config.toml
num_hidden_layers = 12
num_key_value_heads = 6
bias = "none"
init_std_up = 0.0293
decay_fraction = 0.901
batch_tokens = 131072
dataset = "wikipedia_en"
MLP neurons of a small language model. Each row is named by its layer, matrix (up: input weights) and neuron, and shows model dimensions 112-303. Each number is 128 + 32 x the weight over its row's rms, rounded and kept within 0 to 255. Numbers have three digits each.
After each neuron's rows, "fires on" lists the tokens most often at its 100 highest values on Wikipedia text that the model never trained on. A number after a token or word is its count.

L5.up1201:115105104164097133159146170121124148154126181132130136079119129125078089143112113146107116067165104136144172186149167146129063100150185179085148068114102078087106106139096074076124093157117159147140162115149103175139101125130112107114084169170144111107128097141154098178167168149132128061094152157190116147089059150150125126106118079138123112143161142124105195109022145120098108140170232083157120147129147177123111142181113135141137141161076101120167154122125140133096114172156152127144127153065084149070122143137126133073081102144119169175117117097059116136109087113147089126
fires on: ", but" 38, ", and" 10, "o," 10, " than" 7, "s," 6

L6.up518:106137103114124149092167115113107120149098213135111146176123083139165049120116124175075108117123112166129099152142139161111103178132144127085104098125202088099148137117127117072173151184109111070150137168130080108104137117127123116172042104159162122170149121066123068107116123100126112122133130087138096107058098145106134061178119101109112072045126153135130147095193111142113161114117176063156104161145123193098152089121107160129174103169124171125070105104106118096074158093142154050127125131145101139109095146146111126126128198122131136134098109106135090155104172118147141085
fires on: " that" 34, " what" 12, " which" 7, " it" 6, "y" 5, " who" 5

L5.up683:152162118135190129106140105131095092104141193151147092179069133095090143104119106127057157175196127117085145154130046127094132131069157114128125156133124154169125133135119149104168081120098190105178086132166125106136124112082162100098101170127133149111142155121119103124118102117120091193079163134146126108082158128150139106137116202112180066166104128143139189097171074116105175106093168107077117083121114146153154103074087111129181145165146111116066125138098135036121099126100182122177045081118097160131099094088133111098135161153155129151188127122139106140148127096151119104
fires on: "i" 32, " $" 10, "R " 7, " " 7, "if" 5

L5.up961:104178106120168130147088063171156117149158173122106144110127148114127139098118120175113102094179091170191103174144162149171134110159127130096136087155125115125113055074122132111067123202148162134169165147091207150090073058066068153106089173110158198146155151162081173164184108097068089146088135143138188125124160099122108157115113174149122134152094201148077121117089073132108227151128168110173135129157208122108120202174131175147149158126147167162128167112108101126131151079129114104111096131114070106146136174190176112139163089087123136151138102107124136133144095109148141114
fires on: " $" 24, " " 12, "," 11, " over " 9, " more than " 7, " about " 6

L7.up843:100214149215172120119146158063153141145172158091154156120125135154140123066130114121119134109184142140114113181056110125129099123141129096140146100122171188112157167079189091169089111177100137146104097168137162168101086164073169094169108080148115135141197180134162159132171120149111136146152068050109104115175115152155122133171105151130156138137124165082109127099176089123106167129123116119115199112141174160127142159116112130118113137136230123131125135107111049131144143113119113130098158085174098175177150137143112124121123156109070135138084128177108104138116133173141134078
fires on: "F" 23, " F" 9, "3" 8, "f" 7, "E" 6, "1" 5

L7.up94:104101074153201088112067125166134156124161127135102189088155109167091120129068080124131086186160159179133190136105159129101106133175111144120184104099107115121151133119143163123125145155106140128115072133175100133090125117097132108136129123190125115096143116123123119142130179208143086178082097136154208093149163034121124102162163159148101180134107148141132098124089151186126118139138208142143115133152179124110154153109140099160139206120121177137127147145123129109126090120118165090139079130094110125128064166131150118104096170139084122145116170136077119071155156157140152153
fires on: "am" 18, "ar" 11, "el" 8, "h" 5, "est" 5, "oic" 5

L6.up1099:163102179133135099073141112106064100123112142172153163132132111121176136184102139130124091168117239155155111068145110148138157129130156126133119107157142067093158110101137154161140169125089105123103157114113062099083103147080029142098079138120174155139122146128105122183159145135071135088147185155125175068131142077116151111162182121072082164119118126174107107094090101131109168185088205145103102127100139178141158140151124140119155086200115175170199133118117138094102190123099141050183151147113129100180090144136155090089121138072167097196181080174088152086154086050082084138
fires on: "." 48, "," 27, " yards" 4

L5.up820:118152110191149137162133196079097093131172167182057079154095101082156088091141105133120095053149098193134128150123115163119129068177081150126153107099098112111119105089181127110117115090121143105149146192162165109154116125119111143163097154151089178152200148132112134150158117143182166168137066152099108139110115122071114114181117203138145068129110137138130079164152110145156175118138090125083142108146193115104106116115148144142123139128154114116113119181117133088128142127107087132087143079081082092165130166117180098145120093145148136136112129107130150089083104152117128101
fires on: "ly" 20, " most" 16, " more" 10, " very" 7, " also" 5

L2.up784:145116103123105106147132159069117122127135112137132141184137140148101161094148118179114181148118167107150158110113121123070104102133081143117122053171111054107091136133145181090123137130078173126147137198143126079121076114094189143189156168071092187105150150114131135137125173169141020152117112075073190111187164126080155156204059174140107143119075137092108060109168108151153127090142145146153149100092147177088182129132117131176149103151152171102112100146122124098131131107158067093110135115112081114134089074106113176111205106083120151119085136187118136138172114107152187078
fires on: " back" 22, " train" 10, "arm" 9, " data" 8, " down" 6

L2.up979:140126088138140150139155120097164126117143117125187121167125147139178124082139088122130165169151174140139162125159153146112121128180146163092094131173146137094155171120085075157100118135075176151176075170119177162142102126125084141147160123126130171092104077094085100082131145130132129105132112125135052175101183102110087113126102106119118124144116225116143094133160148107146118119139177150104116110141082108141156108136165121121054136161132194130135104097116124180168098135141133140161130152069133043103103134148094143170080126076094190143075154138153085138174172124132179079
fires on: "ent" 21, "ain" 15, "ung" 13, "ude" 9, "ence" 5

L5.up786:150128113147133098104130101147132070151134114136124122123106085133159134209095104172133182097072177162103179134233112117124134173189109116108135082125103146128157096149149124116154155126113116121086065143119143119096052141119096113147094163069150156134173147107070140134184093086108124132094156102125119061152117054151173140139131143094159093119151127175134154102131120103158161160121135142141120142148196152150129169151105130157154088156126143226171154173117119113146112150101146074158098174105142030149100136163121098091186144112046137147090146135106142098122154077179131121
fires on: "." 54, "==" 37, "\n\n" 9

L2.up1237:074147067130114148126177160103105112177120103090144130109128163154173132132133085178124171151178189107111147032109113112098086163099132091121142101077184104157146120116129184118136131139118142161165114168072049141097171051128108128135192128115122128114114081144121102132123158099123149104085143143107137059092181174073143158107132172078109093109108182098119127150087126155167158115113155170131103116147166148110163122154092216162087109131150104161138105138074087161110165209172177174124105092149086116138093176152128130142119102183175126104117136178114112129120154070129130128
fires on: " of the " 15, " of the" 13, " of" 10, " at the " 8, " of his" 7, " in the " 7

L7.up1217:109142066148177138125111127089172145172173143111135146125143097141125127081117065150145171169137105138150181176069067134119121119193151172121129119111193146104139100082157126153137149085132154146130155118163121140167075176096164163130118072162145138127166122125189177116085112194085196151122163106158113061126123129220157106220161145158071113121171175104137167155126111120081138154139110165068094119146107172083122123111097150117203183099164144161094116080171090082148153120115102093125091119126089108177135162108143097124108121133120091139155167140109137115186163177137161142
fires on: "h" 45, "al" 12, "ad" 8, "am" 6, "K" 4

L5.up520:168163120138159124086124140126129047175092155104138081161103123077129119177059083128117170071170154176159148067161056128129162151111153122158100084090151072152149100117140145093133102153128177099155146147124137070083090154118097028133127098099135157138151128127092098129168130146097140173044155120133117133121079102107143194137134127104167086117128156113115132144119102099093135117147141105101156092160123102105128178098113100118131122152144117211178116174105135129086187176208149154155116098084110102138101141136122101098114121135125146148154095183079101099148143073101132166
fires on: " footballer" 22, " / " 12, " career==" 12, " / (" 9, "==" 5, " life==" 4

L6.up68:120181123162141088145121146075146114109070097111154203124130107113156069115122157169111164156168151122161113127142136155163145157156108129106152089089144116108078125127159064091111082158082149128179098090130076147106073094150087117093065131096127174172152083135104099156142153084133042123164152173139109139112094131164120054153107133114089131064103103149143147110153102174073099184093099119107107137170161111064146059088086144103079129109183094073185190132158119141088157132130140095140147110123129092092081062188149090141124125067099078119144128174100125079142082158092116122
fires on: " as" 28, "Ch" 13, "C" 8, "ch" 5, ", as" 5, " Ch" 4

L5.up929:167229085144097097092091141119130141112110153126151102100131148065152134171120116119152125136121129126117141108111122180126102129101135112180093107130177164089110157169135114134124149088168138165134092188126111143163074083109160059118121116147142132114103124130188115176135145099116110102173121126086158096151150170080098211100130152112133173056120133146093103107123133142128123117088142114135090117105124189118122101129114143132108135131092100177106106072138144146124180212233217158168089128095072116101067165108149163126182152094098113115112145200163155115116096042100071096
fires on: "\n\n" 33, " =" 14, ")" 6, " footballer" 6, "a" 5

L2.up391:132173209112164169160123176191125073148161096145085159170105165132122144125090118158080149123141115131147124129129185153047134064112120104152118117128133103109142112089213149115068097103075131125103128129198149075141107120051101148153135122122159130142119123077104131127127151111155077083069181146114134128161128112123174100089090133153119034105086114110146117114132148035089134089109195136128125115151193148140138095122101176187156142163093124175148137142154108101070138140130099115087147120144174103133187147112164120130190140121173175129106108167108122157097114154224120207
fires on: "O" 20, " | " 13, "," 11, ":" 11, "ive" 6

L6.up1018:073077136159133128125167109104155085140100181166132100169114140111123111122132098152074132120151119131155109132102086144102140124127135112141148103114121125118151093100116151168090125117141167067150138081100171153080107122114095164129137100122180156133141118132164112140146089148087077126120143153129171084159164069152091115144100180118088058126090121133072213065172129123118168122088129089107152132146157113148083107082129166101128140153219171179096183176075134097158142148143127099132149138134113103130073131133120103136084095090163159086138091108165120125139109082088132085
fires on: " $" 25, " " 17, " of " 8, "$" 7, " more than " 6, " over " 6

L2.up1101:144137160125092088156150160120100132126102170151133096172149102096148079217097109160158103123121162127151124115177123106128111108099206144127079085170135145177157138066154119143192141161183102111125126125092147106072137095180126128108148140153197159069151131149157076114182115188143080130122140166117117076135098103117066059106101199163136089098170071129138153118145125119140159099121143096146056122096169144149173168128115146176209150119129156070140182122126087088086129151133119147089161111102137110117125109178133169135154171131103126185138086110148146082080114099132113128
fires on: "–" 62, " Tour" 6, " United States" 5, "000" 4, " U." 4

L5.up1155:105135112138100154141129118162106152140139116201136161128069116137092149125100150100136169151085120140139116119155145115069070122176108084108197155132122112167136133069177112143141121050158159023137066126103094092152083159116102135151095114177149119083134140127111086113118117213075111071137146112167193069060135199106137091089135122065117115138120131170144177163148166173148178128118103099117110122108169141168081123176072091089159092136128155108142144134131148081107155121140167054100115102129173117104154120122105164069107123116141123157162130158113112124098149113097132090
fires on: "n" 14, "D" 11, "k" 7, "m" 7, "an" 6, "b" 6

L6.up13:163159051116159152171087167078135161126139131153148204129140089134156126200072141165134150132126075142129175134111151173125056153125127132120118096122176082084175166100091080088077093138136255164185129122159153114128110147126086141167075126163119152131191136116105139150154111158087103112077113186139130103148112141119136101130123138132136125109136155122126056130185101128110130183113079090119103067161182184110063107130136181109056142119082157110149143187127088098114193097168103084172104169140100110071154156128153131134095131140114083124148162135108076139106056189133175094
fires on: " as" 48, ", as" 15, " As" 11, " and" 8, ", although" 4

L7.up612:166062076164116142096091101103074122146122162148148088098124125194117105134072119116155097166137112129153124124170132113137159115196125116124094096093170085123169069094052132135095135114118153146215088108106125136102123136165158087132092167159131130106189125179158115111077130137106158075121127108113152142136109155165182097204149149140099118155162136139078177143128135171151122110131099132104092112118131105111148182103115131123063162126165139156158108061060111140120142133164154106112086152159157088084139141152117102117102133050134111153094089148172131110132157068141192130
fires on: "b" 42, "c" 10, "1" 9, "2" 7, "k" 6

L7.up914:154118136136106165053103107148117141130143129097167125119124137123114105129076135091136067107141122123160115130188110176121166172139113106119141096056153103188142069128123057113100148149146169128133178107092099137113116128156140135109161139080140143115157145170144137178088116138139149079145131086088118111116081185127111112079182138107142118099118157158169154104123130170095151117198127112129096091086139135123146190122112120099095109146177190160120233124121132137133150110096142091160140104103193100132085150177085145136084133082161117169155111133111103107168091128128180089
fires on: "1" 20, "0" 16, "2" 13, "3" 6

L5.up519:191129119167178082104074127163148140112203115142103107101130160158127168183073164170147098107104168136117158110161132159085169167083168131132066107095156134163149169157117115148123104149163121157167112163092172100142113141175145168156097119171141132104107147112146174184103145138078206065157182115114155060168139107156149142116148141134108145140136135129119106124155152099130103127130117086143131127197167108107123211128112124115053129172143105178134146101126076100141147088116152154106115101150062112180106111130088134111160168109146147141150112150179075108225124163109134100
fires on: "h" 27, "k" 10, "ab" 8, "g" 6, "m" 6, "ad" 4

L5.up484:088134130158110136142130186137080160132164155159101132118135132155168109226127145163126162078107153138183139145175145205095117071125168123098161060112079103122196148094078061081179128137129166111109113141104134062118162117157114137100105094185116114138153115111094131148164137144076171087109164103083125064132066094100122053133087197164123133117116085077167156107168094113124163133092108092145113128111132115140106165131098115107156134164152175121129166113047122132133122137130126109160103140082100122099124148174075163102115126069137132177155126124154132098131101090115104131
fires on: "-" 33, "–" 17, "ent" 6, "ast" 5

L7.up659:157163121169156158136117112120109122113175124087110152091146140195152111145106102148098180081210134151142085135099081120114072102125096115136169099106133135173120132134095111143107165165182091120164151142135081068026142119138064124111135137074158135146095116139067103146087087140113060165094174143161172096152129087164156100099128167169112093149133125146126123141100110147071175084083171126172094059180134115096083141123122235121166143157131177114135161126126126132119156163127141094168101113100095113114063108135142102093106191168122099171124152141081168115153138134125100096
fires on: " D" 30, " B" 11, " O" 9, " A" 7, " (" 4

L5.up1022:141140140159154126139117196162082075158111140122153169164170145121140067111161129077114139097096182156172154068190158124111124120103143121113105090162138100144098146103133087134164090168121119112122080131145101104104088078119068097144107153092201163116129111142104117100122140118118107135114156110108161092093113091092107109124121125093120064041097140184125084113161101147103111164162099109118139095154127129148145109108086112106158077149103157205157120179076154098113135134105156144145082134163152045187060108140170100100161154069057189098099074185150099053098080165113101164
fires on: "." 100

L5.up1520:135168137163180177160081108087155124154107091120110161106121112135119159148120165135140116128191136130102111151110113151117086152164156141119112120125136144120128098126140119114146193141128134136123156116111134051119104106151027115133112132125145109181136171165117103164123089150055117102170146147167139050080161160127116120169100121138093107097133131149101203132155162153151157065079106116124100162146178111076102161160151144184109152151153119134168115180105109160123161096104153048169138136120090114078072092118179167089131184092131159154120110075136190146125165124150145182
fires on: " B" 22, " D" 15, " H" 14, " R" 11, " J" 7, " he was" 7

L2.up1057:132103155137060135070141186114103112183145152132114112190077145087090105086097116089127136151103168173176188140123112169113187140112112194099146140115109148129124131048142122116087138123081213115146121162177146103094117064079149139128110161106154105125133116100110130140141125168188085116107128114158138179081130115085107118098134113088127074137082195098120134125125131059119144126114163155109192108116126141119132128138114125108177147125116114145091138137150062150124134167124163119103111090149126147157111109074136128058133147100178116078158120158094110109099156103141130158
fires on: "ail" 19, "ell" 14, "ie" 11, "rist" 8

L2.up891:075150136143144147190164164124103098191155141114116100150077086086150224130127101153126106107079153124127150108120086156090076102116113162127090090197117099143134133148110095108099170131102136135121163142132129142134188138111128183169142182080080080111113205168133113121100135073096177151121125161084131140107084119110106128240145161179149157146125115141135162109117121076176139157080170150117111120160114121130106117122067164187107176119120126099105079123121109107132134128140188130153151103155150142105139157093164096111119098121118127060105146086152150126140162129117084099
fires on: " Croat" 15, " European" 12, " further" 11, " place" 10, " Serb" 9

L5.up59:096189139219158112103147083114153095145160147124176139166115122207112132193044102161145194110186128123139167169132126139151093116128116091142133149197112126122162080127155086105106131050142161123146177141137133047154085110104105129166116104110139126123172122116119141160124087084080124104042114131126104105090168159163160172108123115112137105160088149089118203153115170142078131149083073126110072128104147082041118148121120179164166060151126188172118120066116115112099151154142152097123160137133063118138147160140117111115154091115097143142116083122152107066203140028159134175
fires on: "\n" 55, "\n\n" 45

L6.up392:135136183163174107115081120100140072170144162158169149153137132142114113106121153179029125080102148129163141045177116158134173205110137143149138079143165141150159128171088128115065106081117113146125158183091179144155161091118130118159107154127178124082193099114138121124168116141085125102082127117103201124086156084117139122200145137198135134189077179198137178125175156153076129087101125101158099172143160097156091136126134154092107153131117074144093168131099074096103129110131094096071133137123114121121134142122157157157156166111146112144147103112100105119176149150151102133
fires on: " were" 25, " was" 22, " are" 8, "s were" 6, "ile" 4

L2.up384:129118147131140163087155163186128081115191092145095158115132104134135158127123100110104159142144084169128161134213171154129080133168136081101120125108119109161135164169183107127102153086173188052109068124133135111107066092147068091092104154045132185118145112136105160155128126117126158168081174120162123106109127077193125155167146126081176139118151190135108080097139076112187079137151161154116122131112161159103129183109146144173129150133129192090154186101119172098120099166157118056137118134116133115143086180119166094095085164143096184174128078124148109124141108099166081136
fires on: "." 27, "ous" 12, "ven" 10, "out" 9, "ient" 7, "s." 6

L5.up863:167178149145125089149072140078133138143173138160108103112114087106165078120142151160085101081161092155139149102152141112079115075108153166104122132132099106137116144071164120153176120145129101085173165162127144048133142198183071133126084189086075153086172149140152147194135134161131199160081083156119109110078136143082146088140163135136117125134151158132123102179105089119140179124180138108066108139154187121126103118150117221100162124175137115141186122147136105063128081134147103102159137118129086156085146155133112120103127139143164144113127118132115105081112164071112143132
fires on: " and" 29, " most" 13, " or" 8, " more" 7, "ly" 6

L2.up132:093113124111104144147064113061119117144152140119166148066151127061061183135087099166135152095080147129146130127147170170221126149163150148154087134164107090080123134087075131086147131152107103128131128165105084134134079177165092144102145115166093069116113142137127071153150075091118183142168111110049185082101159156135082115189114144146118108166141130155052132106102136109152116114127114118132144134150142210134071138167125125199122190179117105097096079129100138131139137151157167166080103111058148138107110166122139109112096154099114110130105132085166119126120150108102110188
fires on: " Croat" 11, " Ireland" 10, " Serb" 9, " Scottish" 8, " English" 7, " German" 7

L5.up6:130152111133089081150092126144147117144076117159137123147138154102123108132134111125147117141121192218152084043134215118125123146120142112169135145138150131128182146081124104148114082154132098125155151103126111137112052156089046132098108122099119093138148106017134162145127102090133131103125149134120151172212158065140146191112111075147148093087111118131114172152099161156101150085125106088134125119091134140132162112166099129122152122129114108123112159123176149133100114133155141108074146101146160097094193112156091145124128131096163143144103116148124098164065170119133116165
fires on: "," 37, "s," 8, ", f" 5, ", S" 5, ", the" 4

L5.up179:181189097212107100129158138036142120158117121192099080171101125105152076104120134122124190145101107192131120125084082180138056113146134112141152124097131092087127123096111135146059175101162188110101139133102178065120129102109137164131124111197153124139119149117076164165159093070130193127083142176176109084164190185116131100176158109110091106091143158121151111136123166110150203127164128153136116092158093131118093092134089173129128191164170049099097110189156139091160140106126209100161151122117174069132141119099161072143123107119101121136104102141163129120151129149196112156
fires on: " " 80, " also" 4

L7.up1389:115157162155122114093146138194156117128111124099117183096101099185186153147130127163078160106120190112169092152135080144070138181141112105106222150124122144175104155060109135108062131141165181111151080128086078124148065138161059132144049157141132105141113135124130118216089168150133133085134117138141142108101136112086141139140124178096147100174110081159123131145149158139119116135161122151129161102170179145148100080121092090135168155120111150139172106065128123114111103134184169091089161140170112073095114166089129089072121127115134126111107119227057120088134121112106178177
fires on: "C" 35, "d" 23, "c" 20, "D" 6, "H" 6, "b" 4

L7.up1007:121171138153215121097067109125110089111146159120106130125127130166191099109143121125116076110173153141125173163179094127069117072153106185161128122109129130065132146114134135078118081155164164168157217138116125047162147148177082180111081154139166248085142106077151105174108118147159107124100129152086181114151124106115134110158122155181120134084135129114135158095125088167133205099106127087151097138149165130109117130116123202173190113146176107118132161123116094113116117121114100163185098141059089126154062144114123110131156147111085166091076066174145179083088155067125099136
fires on: "," 25, " and" 25, "ly" 7, " previously" 5, ", and" 4

L7.up251:112155125131151093129087137085145072135141119105097104172088129133112124163104104177139160102210150100125146144098121150143104102109194108133109118120114107122139029048150136096108123133164113066166149112165166098149119180141123110167119133137122141161116134094099101182143131099137174100049095123118111106146156103064128151135105165120106146137094167099150131164146113129095180124090112109164158049111125151114131122073142143184146132113161131139131125094098088157068150140139128136197111144121054184079135140097130131045116114111172117140060111141117127170152128095112116110
fires on: "\n" 30, "\n\n" 13, " [" 8, " (" 7, "ir" 7

L7.up115:183140116117160114097048135072124173106110143109084122158121149142171065167095121136089112082146104114125147190142128182150182176106103145137188132137128067119076093077146142127156149167139153156159159138101116134074137073097061061115109085125109161133169102154111124208104113137142084111127164160095145124151122145130128152140127131181135139151133107139086164149131115154178182075197074090113096149150154080161090114119121144090073126112159168130083138115098110127166124135159111091094098123095137159162170157119127038137142188117147135145179112172113189115136146161158101067
fires on: " we" 17, " sh" 17, " I" 8, " (" 7, "-sh" 6, "BA" 5

L6.up293:125198110094121148133096096104123116164129127192150210184131128140146145099121134121131125092142174137132105169109129136117159182105105126142106132115153142076113066209113104155161152137126147115105142163091148052103160143156166122158080091113188130155122148086208110138146130067115164119116096112107175041158178184144110152129131112156139124131165160121130167121096106163130080093161111069163121122110136159098111134133086215179127146128211160147098107121166082135137201136101112158142156149132175112140099130152111089103111126077141164133134090098112168081140076132179139175
fires on: " several" 22, " all" 10, " various" 9, " and other" 8, " many" 7, " some" 7

L5.up209:122161144124137110093117153103105150165124137135109183153149110124174143098139148119142113134203131179125135027143098116142130157110115067193109114095163108134123126153119161132173103111139164055198121157114097063034109090154047064170190118129146143110120135139155135143173103149132185099151134150101189068147157092159129125170131200101146160107097148118123102128166122182122121118120082114122120072088143130135138137143104164225114150112147144178135141117098118116098179140169171093165134060104143090163136176157120142109157075050152164105152041152128106147110163134161141171
fires on: " of" 26, " of the" 25, " of " 6, "or of" 5

L5.up325:143173130112102125094105174085129130135141126146099102144136141110158084112154118118142169134138097104207100093153128137099147103132139182122147104158142092170177158080141175134144151087137143064127135197127116158152167115118135118169129172055148128122154077054106073159158094149138138155107166166157082154124059191125088133060178145087123075068158143108142106176086152144060115131185118111115126073154117160105103096114131106119140152106125140148072119148077158136095171133142136121116090143039141134129103162100134134120109130179131161132134123149195101101101126130087149124
fires on: "ant" 22, "ast" 12, "at" 8, "ating" 6, "ann" 5

L5.up966:151156085156105123112103112123140149170126174167133189158125159191145166130135115170129140080095130130132175141199099222113155126112188154172144101133134089122115137173192100125189161126204170106142068156042107082170115170133037116095067149116112154115124118115128031159140110126103152078080133173115140094110111122119150199162158116144108142143119156161128150162171134150164135114077133147111089122129154162130125141096112165133068136138151137188142149081116113141133132192162144117138122124100158107134101201148133110100121125133152033093150096162109164161083124078133095107
fires on: ")" 23, "\n\n" 13, "th" 9, "rd" 6, " (" 6, ");" 5

L6.up1082:079167135120231126119163146108125130143075155126154148059101124158149160094099117125074118149129141126142150072083129134121066125111149123195128103080199058114169155076165091118063112127146112103141137118148089099126160126084110047112090116094168096136187152144134158186165064119165142142167101144153113049102123130143125089139142091131099157115060106135113126103122114160100172099126123139105108130193193134115135140126071157123139139152161115152155141093115099105139144141145106075170168082096172106092153140122154091100104149079144157172106120132166147104114110125114121105
fires on: "f" 14, "-f" 14, "F" 12, " (f" 11, "- F" 8, " F" 5

L5.up1029:083122064225106146117158096120217089110076107142089077122119175118173137102105108110098109160112106146116141121151171139143098167057094107151184117079177111067149076142166166114098122094139240092091105139188105142105100131103171120118066157087137139140154133122092103143083145186137191097155171095094129126145166180135096160184080112089090133095105196168128160164098133109095129110130120001099153087133081144155104098134113100107121107155115143116066130143168147123100141126220135107153131171125108093095135083117116119123147069126144108140095126192156158093137097105068160123
fires on: "f" 14, "z" 12, "ol" 11, "av" 8, "ev" 6

L6.up433:158156141163144128090128140168204195140133118188161076124108132149165129107119098119151165119115137204158136106148130136108165170069117119149078095095129132118142073122153133103087147128210133149137092208074081120113165148152146157117090107138096088098173116163157091118064150168094175084130118125144206127101111077123153119135147136148125114158158107124131188138147178102130105123196097093090132133119145136129202158127102143147140081153112105132150159167128097100168111194101149152108093132146130074199144073116073120084139092162157103220154101161171137126093079132091104098
fires on: "h" 16, " Sport" 13, "ad" 11, "ling" 5, " act" 5, "gh" 4

L6.up755:139153113133170123108043158102149099179147161150102089136110098161213106118101095166104112143148111129155131121189127124040098077115140199154121159117165083098084145096172106127112093143168148124172122124113152073137103172139088080129105129136146191128149143128186119133108169115160114074099166150108178104141154144088105121071145125159088146119126130123128147076140136149109171110115122037154127165169131107130075128102107162150100100170148090110076146164135151057146134099141154153161121164063046087064080117145147112112155108101067112128125044155121111075085137083109117117
fires on: " and" 30, "," 16, " or" 11, ", and" 9, " " 6

L2.up1367:099133129196113112153101162072111200117077183131106120113121174133114171156092108129129121135134101160159129141116149084144111144132170116145138082106188098115155126126113135108071182137109181139182113125096095099142158179157088098154093114148156166117174075132156201167137065163107139084100153139097147112152149151135124101179194168117078109135079118160073119086110116163112141068140137070129116125135153117150102139144092151105080140146134118135115134168076093108164113144205082164060131068098145103171120144176096064128141139123158175071165113167123107128133117095047129104
fires on: " $" 32, "ision" 11, "$" 9, "BC" 8, "ity" 6, "- • Total: " 5

L6.up495:129173068126188136113055163115119057121148101077059172168145159138114158136133140126142125146188146127109144110151139130103083126152115171121107094157125092106136089117114099096107150148118155082106135126183136113134093132127119084177080087160073153140181164103101105151136128098108135150074160120110122127136153127106134158116167068133148083105138146140068083120127093196092111093102145114154112124117170128071147101146106195150065136130145161087129145112114123123062189194183195109107092096135078149100163170154114107093158142076117087125099074117080152096091129112149110126
fires on: "\n\n" 42, ":" 18, "\n" 16

L2.up90:099103106093028155175175154120147091139136171189173170127128136136150148190146142119142090113136163151137130120150114124130117075147087092133112095192185053135103153103113148157128120077127090114131063150158160094136161106077190149119126174123133110137089077039082126132138106165086073129144162103099079127094115169148174086080174119141178139147133154140107060150120143103154137124129113120188160094101137166174177125143119131189134077169099166155144084205134100143126150146137103114123126227176161189192089116149156159084127134128121118146112097213146113132100145149106106163
fires on: " and " 27, "ett" 11, " | " 8, "le" 7, "ive" 6, " to " 4

L6.up1413:119149124139097125146094081120142098161121122122125181125104072145176106147081138159081202131192139144084116147130079139123179159140095161185061132113166135167110089163113127148066105142145102098135103096176192078103128056158111144132103132167179181116184121116213196147089133096068175122153150102099175138117103102130184139146173070090128135178125179151111108148153057222148146128143144092101085123130123116155100108175110181085127163168134156128125165147085099098132106135160106119075099159082124175142097170128112143140137129110153126112116135123140088145129108135193122133
fires on: " h" 22, " his" 17, " w" 10, "p" 5

L6.up666:133136186157153119130107183132115085157155126108060133113107103136085187176148148131101163101137126125168143130155106153080153064173164144109160144140127138125153134139136086138152188069118174085104137112111129069161107082143135098096109155140172174115130104129123063147118149152111155084148108112170105101118105131074090050107123132183155046092140105151163128105168123162067184160125114118094125116162166099113124102136100120186149121187100158140107172154145123111091162123178078132068130144136170141068112173147129054125125112084120106060162120157058131086150179187138109152
fires on: " in" 31, "in" 12, "al" 12, "ul" 11, "on" 6, " Mal" 5

L6.up1089:085136150170134135162140171096188153134143143135119151121148153166130190130150134116100112108139145118100088116172133135131120100101078166120120138175131086186117096129123118118161072099105121053116124133144105138142083051103050111107140119178150179106119105123154046160098156082083144118126165139166102059142167148063130118076083058102061076042156121134133142187165160136097139121131092102170131103142204191103096091140128176151142081152155096172082101129090161092159126137135116094075134137130089113132099182124119098060039106064117154124163118129077149164114100133184107133
fires on: " On" 22, "ac" 9, "On" 8, " in" 8, "on" 5

L5.up976:133154132129130144133106092137116060109156157143128178120139099069119136149137130154137134141118153149169100150139060153112112156129179128171147121104136156139114146136149092153121097156143154117124144173080137085100119181148175128086056052103175152118127151129176093138119146125144155138103180103151158106129178130133104172093129088098099111083127163163088077112142121118121161169053105105150094191099142180104070164125103175162148147150186138182096124165148148146130126118148085131123158098102133100102106146154143131098134136100124171086117139121162195074156056098152135117
fires on: " both" 28, " many" 12, "ed by" 8, " other" 5, " Both" 5, " various" 4

L2.up584:111152147089127150152150173127122097121081097155131069092108182098098083155128138153125121049124190176155169076125125103115135122145163121156120095142130112170129174044113175114115102144106153116125104102095109087097099118097122136100113153116145130102163094046163184144199115133189128104094160149130133146167140140143122174148147136095124067108150114191127128112153095087109130122119172113111162145134191160132159080178154093159175135119176059167202119165136114118125136150115145172106118128112100123145188130132150120124138129096154103133127083121146124131048172128165128229
fires on: "," 99

L6.up810:123149102131179088137121079088154095139152094105156131160097061173168135134070126152153177124137150100114141123169120156111118095093101143094140105159145113135109129149221112086076142135176117106166184107176213118081067143100132115147112096139149095144131160148167214116076126169128172146150134123131091129099096120093139129063092139078131120092139202127138167135157106147138103140147096082080126116205176060111104082124107181087136120130111159118154081138113112090115106139136136121126107106168091083155087112136111060131103124059165199153147065127160146101165097129185137154
fires on: " w" 70, "r" 5

L6.up1399:159121067109151148108109124118112115099130161148176245108161130136135095186084112083103157125172095091148091136118117115072119123203149177147143106190149132127104068178097147123156159146082128094165135142135117100113136142161101142225114179165111152105151068083112067153140143145082086144057118129086109103158147123117134080147156129128162103049092079086140111115153088090087198140161133095144108111142172109144127122083143111063116106110104161168040115112080118081109119155134060056129139177081067133100151117108124063074116182111199190104120087141132152135148134133159093108
fires on: " which" 20, "at" 15, " that" 11, "is" 10, "id" 9, ", which" 5